config = dict(
    head_dim=64,
    norm='layernorm',
    norm_place='pre',
)
MLP neurons of a small language model. Each row is named by its layer, matrix (up: input weights) and neuron, and shows model dimensions 0-191. Each number is 500 + 25 x the weight over its row's rms, rounded and kept within 0 to 999. Numbers have three digits each.
Before each neuron's rows, "fires in" lists the words (lower case) most often at its 100 highest values on Wikipedia text that the model never trained on. A number after a token or word is its count.

fires in: "that" 35, "when" 21, "where" 16, "but" 10, "although" 7, "which" 4
L3.up486:496505488506518548469431505520492477513518481490489506456478510470525513498537450509497535478475478485467488505519561494465544544500480492511522503485509527481494483539472438541510532492534494499549507507491472494493496470487504545495510501503502459455523495526473501511471512458479508505522529506453491489525528506486513531546529553535482504517553509506511513478480518533548495468514511477528538543494507501542503500459451473466534509478500491490511479453509498517496449504476488531473530476483497502523496483532506515477512443500518493528497481493458512530490505502494479484

fires in: "as" 47, "with" 10, "on" 6, "make" 5, "withdrew" 5
L3.up646:536521497477483525488519461488461525505478490470525517518480484478511505507503516465502513490511480476503510520519487465464528492492506502498477509532512459493541479528513499503518475507467473538546503493473502542478491490473477544472503495462472495472489462518497517504520474540547492453494550479469490473509481473494507529492540481537478496483536519498514506519490524494496444522478460528531469513501538531536555504464498510487513485502496523512542520525537505484482491511461484507444523493496495473468540474496523521537494517586483442496478499463490558495476485509509539499

fires in: "of" 33, "and" 11, "environmental" 6, "artists" 6, "capital" 5, "artist" 5
L3.up330:535503475492505471517514481489480520487522515499498506499506471484517520500525489536445497491499473494504449523524514523472500488476501521489545470517500553508503552478464556547499463518486453551517489487508542510514485545472467489500481464494497526487461513460515495533513533499526507465502467467508476490450512449527507531511497498500499486540494489576533490498486476509531470521522504530491505470482471561501492502482510550513511475501543485482527518501497495471547464522506500478495495490544492517532505487496500479482493487523537478512479569475518477498519474514454492472

fires in: "of" 42, "next" 5, "million" 5
L3.up337:522487479503502528476478516514486491510467518531485478482491508457498494525466536469526508520482524530490503497490501515530481482467522552485493462525516530484487511512494473495527446499461520492553473503467554472502484485534525508496495498550476482506523528483502485500517499495521477534516508533506512533536479480492456484468521557474522529527463456498507557474508492500513508551481480510488534552526463534498522470477438525485471472474516485450499504524470526530544510509517490469515471499505467500496496520507507473488504415475509499482449491503478508526515508483494506472

fires in: "of" 39, "to" 22, "against" 7, "attended" 6
L3.up43:469504465481527543460522509495489491450509521482489495514473513459476511478489474485529530507537522499547463520478544470452474471526515492488464479469473499486471511508495493469509524492477471526489483486470456535523502515511498506512523513459524532528542489509485505496539472525500484555508489529515437512532496502496504503521516515538490470487466443503517474535516538532493450515498514493480534440513507512554539532507503511474497495463442497492502546525510471488512477514472487503520502473502520501492535468508526488515513545539518476492494523526507518505507476498461471541

fires in: "began" 18, "started" 13, "announced" 8, "of" 6, "and" 6, "born" 6
L3.up659:547472493533503514488486499546535543498469500521488470533523532486543460436552478508474486511451487490504498493475489530484497528490453497511522465506509522522467519495489467501503499491464513542489520505527474504492480554509567495512489483508502492479513444512454496494511496502499496530489523487484526501509482514529535475546493528478502488498494487453514484476528479509502460470520488491514527502487512513443494494513507525490498473494469498517538463525517461506498490467513475525503504482537498532535518481508505482497467460540485496551444511487443528540498506557486476531

fires in: "of" 57, "self" 4
L3.up238:548516494543496504505506493528444513514485490488511504494500505501542519523552489495457520451507556525519502496443475478477510548529475504475497522519504481507496486530498500511487487484513499544474538498465524473464470530495490531536517512478482557508535498488536526475488501504492485495452543498475516498488479495478507498477486520517486503504486467471455511518517526514470513468500501503484510505511512495481489469409532497526476483539549508524499503496462496522480490533496473457474494499468494508510480549525536545498475514503556492449510487476481510493503463474552479470

fires in: "during" 28, "against" 9, "of" 5, "again" 4, "to" 4, "however" 4
L3.up522:537466534522530520502511486509466511537526495507473481542466506491459506489526496537417515478468490489522468519519532472453486496481449523506521493507484479481508480505545541507495488497509472491508505551505505475500475524499465500486471476535499503518559503487474490512527553476498517451535501560486527530493499520554498517507523520484485507471486500496530513531496507501498501503506457507529541529486495456536507486476482479518491463511528503533542476493447468511478465509482510482489533482529502505472510502490521448454509524471535467454477516472489523473510523489492520507

fires in: "as" 53, "received" 4
L3.up275:568522519499465524507475495530480478482505503474494494531523450522488541496485531465480487500478483505528468529497459480467490474519508515503518490508501475528480506559478533515518490464469471506515488519488472511500449455507483497505490497502495513484489512509552448460503484501496478495501517481503545480487503496462509550470509518513497462470488518484518572506471443508472499530470490498487528501476516544551552518521544497458500470493484501501529497577493522472496476504497491493478471479541518502540518505519507514510457466521519482503514523508505532472458480514503467524

fires in: "that" 21, "who" 21, "also" 11, "to" 10, "they" 9, "t" 6
L3.up585:523529468496482517495466549517524513481477494443495514495457482492480494527477450513519512471470517489464468478541489456490557474493486481503515482530487512472495509527511516477496511519496481469488506493493547441498486530513547535514519485479441471506467487469537547518540473513519498491505510492484482482476469485492538501529534480507530542477503490487510464501520468518520524528549468527529474516516500485518509506474501504489471523510505512488526522473463498516475488496486531515489541537468505518528528484514521521528523487473488524486482499597508482505476476477484547521

fires in: "have" 28, "has" 16, "are" 14, "and" 9, "or" 8
L3.up127:499519487515536499538516486539496483500464502522487508501492494499544456534476500505501490490502538480530499558510469463496492534520477505485533522494471468465505495498504492510512508523519486508487503490520474494460492514463524498515468523478552486503513503493508543459518539495489531484505524451495516535465493450480553511476506524505509486534476472500465530502466523489505493493492536489509512448515542551469488505478482522502557489499500510511496528503495502446542461502461517463529516510473496453490516479538539528499508433462470534522494496495459510508503486521449562481

fires in: "all" 19, "only" 14, "lost" 7, "fall" 5, "allow" 5, "always" 5
L3.up118:494520504479441488504495491519508485543493500481498477508514537422513507492510444472507502534549501479505518477467547487492485499473487510495509493496506517492491533474497506487450531544451481493527506480533488514515523475494494537487490473505517447541511524478503549521490525561520504455485512516483473509491483497464543527481475516495518494479499489505497447477517548471493513568496527517516513537477501508532479487485527462493490476519472519472513508507490475514521498519497499523490466500537484462529491452513518526513500497478520425519478498504491493539556500503525531457

fires in: "of" 38, "after" 17, "but" 12, "just" 4
L3.up762:533520459555532518504490526461492514468511496471513515503496530509453506484431449513490506498457462516524490507487569501484489481489495529492528475502483492486449466465516509463533500499518516482486477521487474468516470504534541519493489516469510491494501525516520481511475540500505514492514539490472496539508518524528528530492504521509480496488473489506462457491505476515520461465475513529503526512504472559516495482478441549473482476510555510481501504499520500541492473514450487496495523495495526461550502517537524520514519512500504523522458521498462542504477531496460492460

fires in: "of" 33, "to" 28, "and" 10, "by" 6, "through" 4, "near" 4
L3.up364:474464461538508499510532476510467465472477485480497490493511506482496495531545504478499458467497515520523510543493503498469516467496490524485522532484500484488522485471488473483527488472476501502532512503534491510551524504515501548527512464506560515490493489495566521504490522469564489508449496562461499494492488495464475527485534527484543473573477457517505505522512517478490510515492508497491445489494502523481510519470501536496485464474483458493522460522505469503485485506490526490496494495511554533507490493532529519529516459480526464490480528537510503457520469535492492454

fires in: "los" 27, "5" 10, "joseph" 9, "no" 5
L3.up285:470521510500501478496518502506472488490526523491509523479467515502517558478554531475518517455476496493518537499492535528490488471442514491483419493485480530493496448477511548460594520507494514515528494485501488495494495497541445487494468503559505537488481453559477505558529504472495521499514507484468509518504489543470530488493503487510482500454485499548517517505511509495506472500468493521493519507512504508521515482496509484481529450467521482490495485505481476507490509467507510502473506497488555509498550488510481508493493463464467487544475484534491513522508475481505532489

fires in: "a" 46, "most" 6
L3.up519:489487512538483529528476459522434496536479506504486474489472472464482501468489505503484487503498511559527520485456533486461508507528486478468538500517471482508476434474518490455504469510491566448529462481482466467504513508501501517510501486514507492526461533498482475475478465542537491518535505465502483506523520524494506489513550501513494522531516491456507505518448516505567517493517487573468529522494474502512492504534504506490550489505503521533514500476521496538500509473507493568510473496502473515508492525507523497483487494456526506504485482500496496475550503522520523508

fires in: "at" 74, "to" 9
L3.up621:476495471488493493498522433511516505509539478458531486526503481536487527467532537498472517495456528490502470460495529473481491517536462509483458508498485468524511482478485514510547483488476473509487515514529513523526483494496503507449518503452495500485512484488487525525458485497489527549501436494502493481508501465507489483529501509520531521534503505459482511492481532535510493546503488536529519479466485525510512492492541523512561515492526500488451499557480490483487485522495503468497468537526512480475517492468496534486506572503513528462509538468526525463497474470468537548

fires in: "be" 21, "became" 14, "being" 13, "become" 10, "been" 10, "area" 7
L3.up277:476487476493490498534508468498496490524484472492479505514502464501493517482497512481534510469505509491500484505494481493510496505533484514527463502471490469468513516501538505489532562535481504501513478540473525430456509471484474509476470524468508506508483521550497511481491520442498497477516519520535526474466519513506494488485499506533513475501520463473506513508495467545528505534497509476492527495518542493469478465488494497509467494501483453551533527524510430521467478538524507496460551517537527513577489511537513525484535485512503471522507490478513438503564531499489506464

fires in: "and" 29, "when" 24, "all" 8, "as" 6, "where" 4, "associated" 4
L3.up535:507454494525491454522537485544502443516502501515490481482490507542500499467509468533559504527489505520530539489477476487459537468470463459450496482516497488472532475484478495527505539492518530481494515502479494505500504495497505558540502470471531470485480501504487500500470512449514516488509517498476475484510492457518534509480518513487533455551530529505503502493465512528507519467495442524489510499499541517534540470468515526467504489539497484546525505498500489542525519502491503479489532481565465534460481473489545486496515511540520487472502489523499514506462522477495503463

fires in: "more" 19, "of" 14, "other" 10, "very" 7, "no" 4
L3.up753:495482521495535494506463525543468468483511524479460468487548497509512506520519531456478510508518528487515462451475481529503509528519487513483495491463455487491539527471480519531521487501489482455469522513513510523519511511488482527542476506534518498504495516527493499485497472483488509468473513502534527493488457491467526498515481508475481527536485444457473474481487537506496489518501508514542550534499491513483527459475500504493471468488495551519487476472473485533515491515531509484565507564510510491519495490489484531513517505496469472458527461455510448480466552543541510495

fires in: "he" 66, "held" 6, "head" 5, "help" 4
L3.up55:516526490491485510480439477464505499453474475487485488507511475547491506461459476459518529537505492472494475448542489496507486495511490556480524523489449537475517559504488550529497491491482492487498474529470506488562494551498532514514523476513531533497493471512515527494532467460528505524480513491504533510493463453467561500481500491492500524504499493509489483495473499512520528469501508506509486510485479483522489481480499501491516502479486484483511553473508525468536523512483494515486475527477546484485523474489511542543474489465496544475426539525510498508520500538503534498

fires in: "his" 32, "this" 14, "he" 7, "an" 7, "its" 4, "the" 4
L3.up434:520524498453511526519473518504501531483503551497504519461498489496504474500478498475504501495509558502493486527511572499476515499509543517487513517503511527483514497507484494540461495526524446455492464473476472492525458425517513527460517449496513548506460497531504493494539441493493487511524531476451500448528471501459537531557499519534526465522559499503455477469508488541519471491485520489521497487514524483487497497483533482515525539515467485500484497471522510488482494520502465523492505496521497487481510497556510501505506496451506489486473472508495486540471492505492488515

fires in: "two" 22, "three" 15, "five" 9, "cm" 7, "kg" 7, "pm" 5
L3.up627:469519524495544469452540496521527471528512467452471480468503527508492504501481506528485448539532537538491507496489494501464512504471474482472481518497489539493478511508514452524520536469438511505525502524531503488508497487498471512518473481521508497529513514505452504496505498502496511490467497476477501536482516521531521489543507514473567481537514482437472523483515498490524535481519532497492503518494499497470509505501492510515498501466488491545493488500537489569484500489454492525512493453498496473511503516512532492512485471502459505536463492558520520482474450508424513543

fires in: "000" 30, "some" 15, "however" 8, "other" 7, "500" 4, "where" 4
L3.up727:460515493495484512498493520496467488476484482492490507455492480516483479542501475527537478518513484474451512497475500550500487505538499551474480491499508508499470453486508481484509529512514501501472512514524460503487478486462489504517468484500505500510502453556541494548499458505461525443517550457494499530520491499512497508461521518494499456535526486488475484492547541503528443494513519545496493532515489472535515497486518500477493513521485519520478526479558475546444466521518449534551537497516513519532487495457519493526484513484510483501506470516456496505520477526538516531

fires in: "on" 28, "during" 9, "to" 7, "from" 6
L3.up261:522460478530486500499513494504467524556506492505519559518508482470483487520513448504541556501431509521529484515508560500462492462478533489519486497481510491543502481538495498530491505509479515470490461500549487493506473485526532486496531446497471521521521494480493525486509450483505495510511524488536514486527489500523487507501504519501491514513503472489443510540468489504493523532455482504515528554466521513536519494497503505495517486478495462452517464503500483475470468492503451477493526480496528500522507450462521513543522500527540509490477509464487511465433507522504506533

fires in: "north" 18, "east" 13, "eastern" 10, "former" 9, "south" 8
L3.up494:466556515501471475490476515535514507493465531502477541480500496463499504451483524433461532503538505508487473518478504517502456503518497509501470468504540461534532481499516457517497467566502502486503480522493481515498478474521511500532545494502484498540512499498556527486507505490493478505486505529451445502500500558496488480475490499470518536475505489531492483477497491489531508497524440469495480535491512499526531482488493472510518474588502486515500545506482488522478544512495497473471478507491490453511494524523493543506489479491522475496524529522541519513487496471484550532

fires in: "all" 21, "of" 12, "three" 11, "executive" 8, "two" 6, "allow" 6
L3.up642:478517500495469500552498485500479487482508489445497452498469499443524486450481486535484458491467510527488479482513504524461513533507484478514488475521475505465489508508525516476430548506508472546509470499496504532482519497477494535498509534513472489487503524487502505507507467485447520477497503520503556523527510491495527557529499549493530551480490493518518521475498508469509510517481480532508505544503492511469497484504510477512511495541501524497472463516516493536495506501539489509542495465537481518488542512528552440541479483526470461517549525469476497467522474489476509472

fires in: "and" 64, "washington" 7, "instead" 7, "like" 4
L3.up255:509468544507490524518545477525527504517497531530499509490492509483460507502504486554524487514498487507508487503485458560516465511488511535513555509514495487513477477516473513481471541514468484476508508512476513515492519501465484515518514528487501506511519472451509472509454462512544507516523439478514481502516502488516499471493528500508530472549503458498513526446489522485466485475492496515478475490528554553460510543487472517539484526434474470534545479494495454508471509492480518484507484467448491519506530510486531484481565503452498492468488497498466518485489519520508529482

fires in: "an" 32, "most" 14, "many" 14, "any" 4
L3.up448:495553521494456491543511492553503494483481533518517498518530490505459461489428504486510497488511506511496484466512508537486461543484478502486532492568463483460524517562454477510499519505492538506494529532480489525496489509451498509496506502529515498497507507514486460480474519501503478476488510515514500548507487504460509467443489516491510491519508539475529504485475510522495484508494520476478515531507463538502478508466560449498500479509550471489455531543470491537454445515535535473530541485494517455479484525491508491497505501486498490529500490481502496501503509489452507487

fires in: "first" 16, "became" 15, "was" 13, "as" 8, "appointed" 8
L3.up90:485500503505536506519486478453468462497483486476493516471504500471510473530467532490462507460470521530533473508503490512467531467492512504504524503458512501501540489498455492532503493527478486462487501494466434504539499475485485552505501545532500500502468560500507501540513508487508497495477510492499506480495481509497510507574518510522528471457464518452510499470510494507470490530506510519464506582544557514508493506487524527473516517482493475500520478499521502502498497529524535441483496492553505510432513496494537523497469521483494530473513512468488492527497491464485523540

fires in: "of" 14, "along" 14, "near" 9, "in" 8, "across" 7, "nearby" 6
L3.up175:522548492473559494501492469471487504554487466474512473481546519507492549491517484482506492475492504519522510510491475528493560475501515471513492477547515475520468520481503516463553489511462480503441494509499462510480471485521492535519533459540515472487524494520499519483513504487466497500488520525481458490521485469460477490506503522494506545481506551507459481485434497484465489528497517510504485497531518471501476436495519509525545487535510517481482521497442497492442512529526559501489488515507520520515492515511487474538543465516535486470530514502495522496513483520499503510

fires in: "and" 37, "but" 20, "where" 15
L3.up421:488498485497439461484520522493510483516504507458458497517476510475522517496518505505520466524490483513454526532507483513552520491487545523511469504512509505493477522476493490522551519463525458450481496464497467524509515495515494533489540503498500486510497461509588473513517519516506502497532474447517505473444513480463554488525514515504532498525530508493486515473488517498464525481540462537564505469498508483491499491502471469538505495530529521510511508476466472507496518508484536502494531486483495459546520432499505547493517489482518518529501506491470463520459505473526505507

fires in: "not" 41, "officially" 5, "always" 4, "most" 4
L3.up546:505511508492500523536483492531491517475501465466520501517506466503534478527479445501464491483515525495511499464506503471486497524544523531442477477503487502463492527496511513496455491515490499450489497461453537486504500481508500512544468466500478502494502508476499504480533505526493496483455477471465491473457462505438518521495474497543512517517530485462499520489524516578535518481474497520536523499524522497526502488509537524477497506500537544503495501506495496527498484558477546500498560525460517495481490524554501539503545474469507535484473481512535455515469532520482489492

fires in: "was" 38, "as" 35, "became" 8, "asian" 5
L3.up415:525491447470474486522456494474451474570539473562487526547519522491464540469470516509478509529463452529493489517500510497454487511490501523459451515503523497495547465503518542504470536526512531514518484497536512443547488491483503518506510443509488560503507535493534491498489540460502502504517513520522500484510478505519490452522519499541518515475487476512509490510516478532494509505484508494489501478493467462474534508512541501502459520462500512489489522527505482469482460476491520482447492465497483496504511486501532522515524503482496493496502534461507499461475500508477536492

fires in: "of" 19, "at" 16, "by" 16, "from" 13, "after" 13, "during" 9
L3.up369:505497476524543490486514490512494494505517456463504529520516511462482499511530503468501497511446507530480497503480503493475468506502481512496519526523496472517509462442429508515527467546509505487511552503482512526524457518521501503471515504452526570521530479500489513492494461489509511528508547496472493466507505483512489537513509478516521533518470496498469518474476549509474505502469525523486505458472476512472478458479498531513548478486462474490501529505541498526556531474479510531468507468509548515470542498508553528540470545499509480486454514480505518495476477489510502515

fires in: "until" 20, "in" 13, "on" 11, "the" 10, "architecture" 6
L3.up579:541501481496495507508517554480486513529537525517483466489479526485485448506495546450486465508493476446511482508517547463493496539495493501497488443547511500486503492507505546490525520514512480533527503467489507561514477505455489489532535432523493520509505451517499497525521481466440491486525482498454515515482502544489487478495511504545494522483477517454523465534524537488487521503506489483501490476447517553525500528515488514503489502511498496511497509508524476494499507503506493525480541533501544495481543468475461471504483437545510480496487486501500521489472484528516508465

fires in: "including" 23, "with" 12, "after" 7, "villages" 5, "includes" 5
L3.up420:499485489520469540495483467536486505504503513543456584540462479443495556495505503510516492539489538488542477522522476458456498531515507510524504536492510456489491488492465514507461524526458510457522531486477471519503493490477479517512471512472534497510561468482521505533506453491496509464513487512544505475498513522540527492483493473532498525507461489498483484480483525470474497506459499475507505469476516511483495483473479500477493526479510500530502490515465517512488492570515470477508485493522520525521482509534537525524494468487509502510495497519415510527511474483490483499

fires in: "college" 21, "large" 13, "largest" 9, "collection" 6, "another" 5
L3.up472:502441464497482551463471514453506499535503502548516453487528484471478498516489469523466483501530508482447465539555533489456476484494502516431444498489484501504518544552516511489485497511518529545530522526510464523467512481478501521513509509529481480438492479501520499518505465489478526505500539473502468530488468496517477565474520506518510479531504507523502492492501508481521482499489465519530561486527482512536493484513542517520478493479499485475481505528494437506457487482539495499489533518512520489501499490500538499514506477517471502467521482509516499541500494484503508504

fires in: "on" 47, "started" 11, "in" 9, "from" 7, "began" 6, "while" 5
L3.up765:471507489505505478509499498469502524528500531524460496497469537477506480528520464495536548497483572473502508470507500464500542495483527503516478489494511456523532477502493493519496533489500455499531479441501463478479469492512529527543528437463497462488505459532451519580481492481520504488516472497519510467517509504501525518467488537482512478515520502465497487478506503506480525437472528516552515471485563524479495505494512484478529517513477496540518517478508494516518519547481503476478556522516523456494499456483499530490529483534521517501494501476505504488504501514473488501

fires in: "by" 76, "executive" 5, "with" 5
L3.up513:514500468520506523483527472474468529479518471479511522515482537497499485517448512449511477482556506488546545495518479489456539487484461518551467511519506522505517484490499506509508488522546527518474503499485495515489507508502496519481514517526487531481513518487462424496498499517493480468500496522525492454498470470478488522514481499484527497549451515518489481491476489526489485531511479506484515530460526487501473482480475480485506462531506483493543509525516488462464503515541525538512468478543500496470492470509502496555563512509513455476490485525452514509508432494524468551

fires in: "one" 21, "two" 14, "lieutenant" 7, "francisco" 6, "three" 6
L3.up671:485478492524516469507486528476504515529511448502513449522483488468537491525518478539488488484530504451463480495473514498523547500455480514510493518498470505483441533525518472512519489480488520507527506483460531494546498530499545503496491488544472504540577481488456477497457472478494519479493506504488466495503502492533503517549487484478494494494548494526501543498528486491479517523490518531466490537523498484451506462555519483521532472490524503520515501560507477526482471499495441495519497519480509487503510505488514464497509462473477530503537512477563501503467483492494537523

fires in: "to" 87
L3.up686:468529518501513516517489529522459488491473480495459496497541484491499497499507478477493481448505556506504480481520501542525525508549486566468478514439490525520526524503479490473504471494571447493509479459501506489527473523452525533510492489509493506500498457470518541504485502516506466508431508507515504460491498484494532498552515496526498509500471486464507495468482555541536508456499540505503527454541501519504482498527487509496530497506550516484491496493475530553536486483523520502463491560509505472484501535518493478506482502494499490475472491513477480475514467495482528503

fires in: "as" 47, "because" 4, "alqaisi" 4
L3.up159:527469492493510531492456513499538479491502491500458490468496510475472514516495519492518511496476515471489501533567485534455480491425523476484530511450483493512537483487511479510536491469471470457498510520494480511501485495477533494540500457514471511460498514524530494499497503511501537539464522508508474519499477533546512520499504530513537486483518475511462492533466502513483503449510505505504474472488533545523555486545527502493516486480498514473463482526522494450514466522509482495483511490456517508537534529488510574490499503458489460486485509510473478519483549464512540493

fires in: "a" 31, "this" 16, "that" 9, "an" 8, "according" 4
L3.up475:476501513504497552485457479494470477447449494500501564448455536518530509474510511507508487513513505493512466494522563542463501545497479514525485483482498502484514537504473527528489498553543513500474485495492444498488493517466522513525456489470509523524529479531497524526488482495462523512528495525496527503503438503505526472538532486505488517548540525487515504476461485522489456465501495513481490483483522516534469488527519507498506483517485496502478482497504487509458493474508490503507515458539472464488496487475546485495472488506479508527454488530506475532519564452491498505

fires in: "became" 14, "played" 10, "worked" 9, "remained" 6, "served" 6, "been" 5
L3.up594:523549459487554447479525485525498513507491486490475444525518487508532498503463494537519506540490525474456505466509509513469536536521487480497508473515530521468509509503505543496503509480514473522471473503472527495527511464518476455480487442501519490504509503557526514496508470521501508487505490490475495459459531493499503495541533545503503516492519473494503465493474479514488510553544512497482508471494516482474514502533520457484577529493494454535528460476473457513487490484534511493531487509516513467447531488523482496479497495467519525487488519463532497517518544496501487544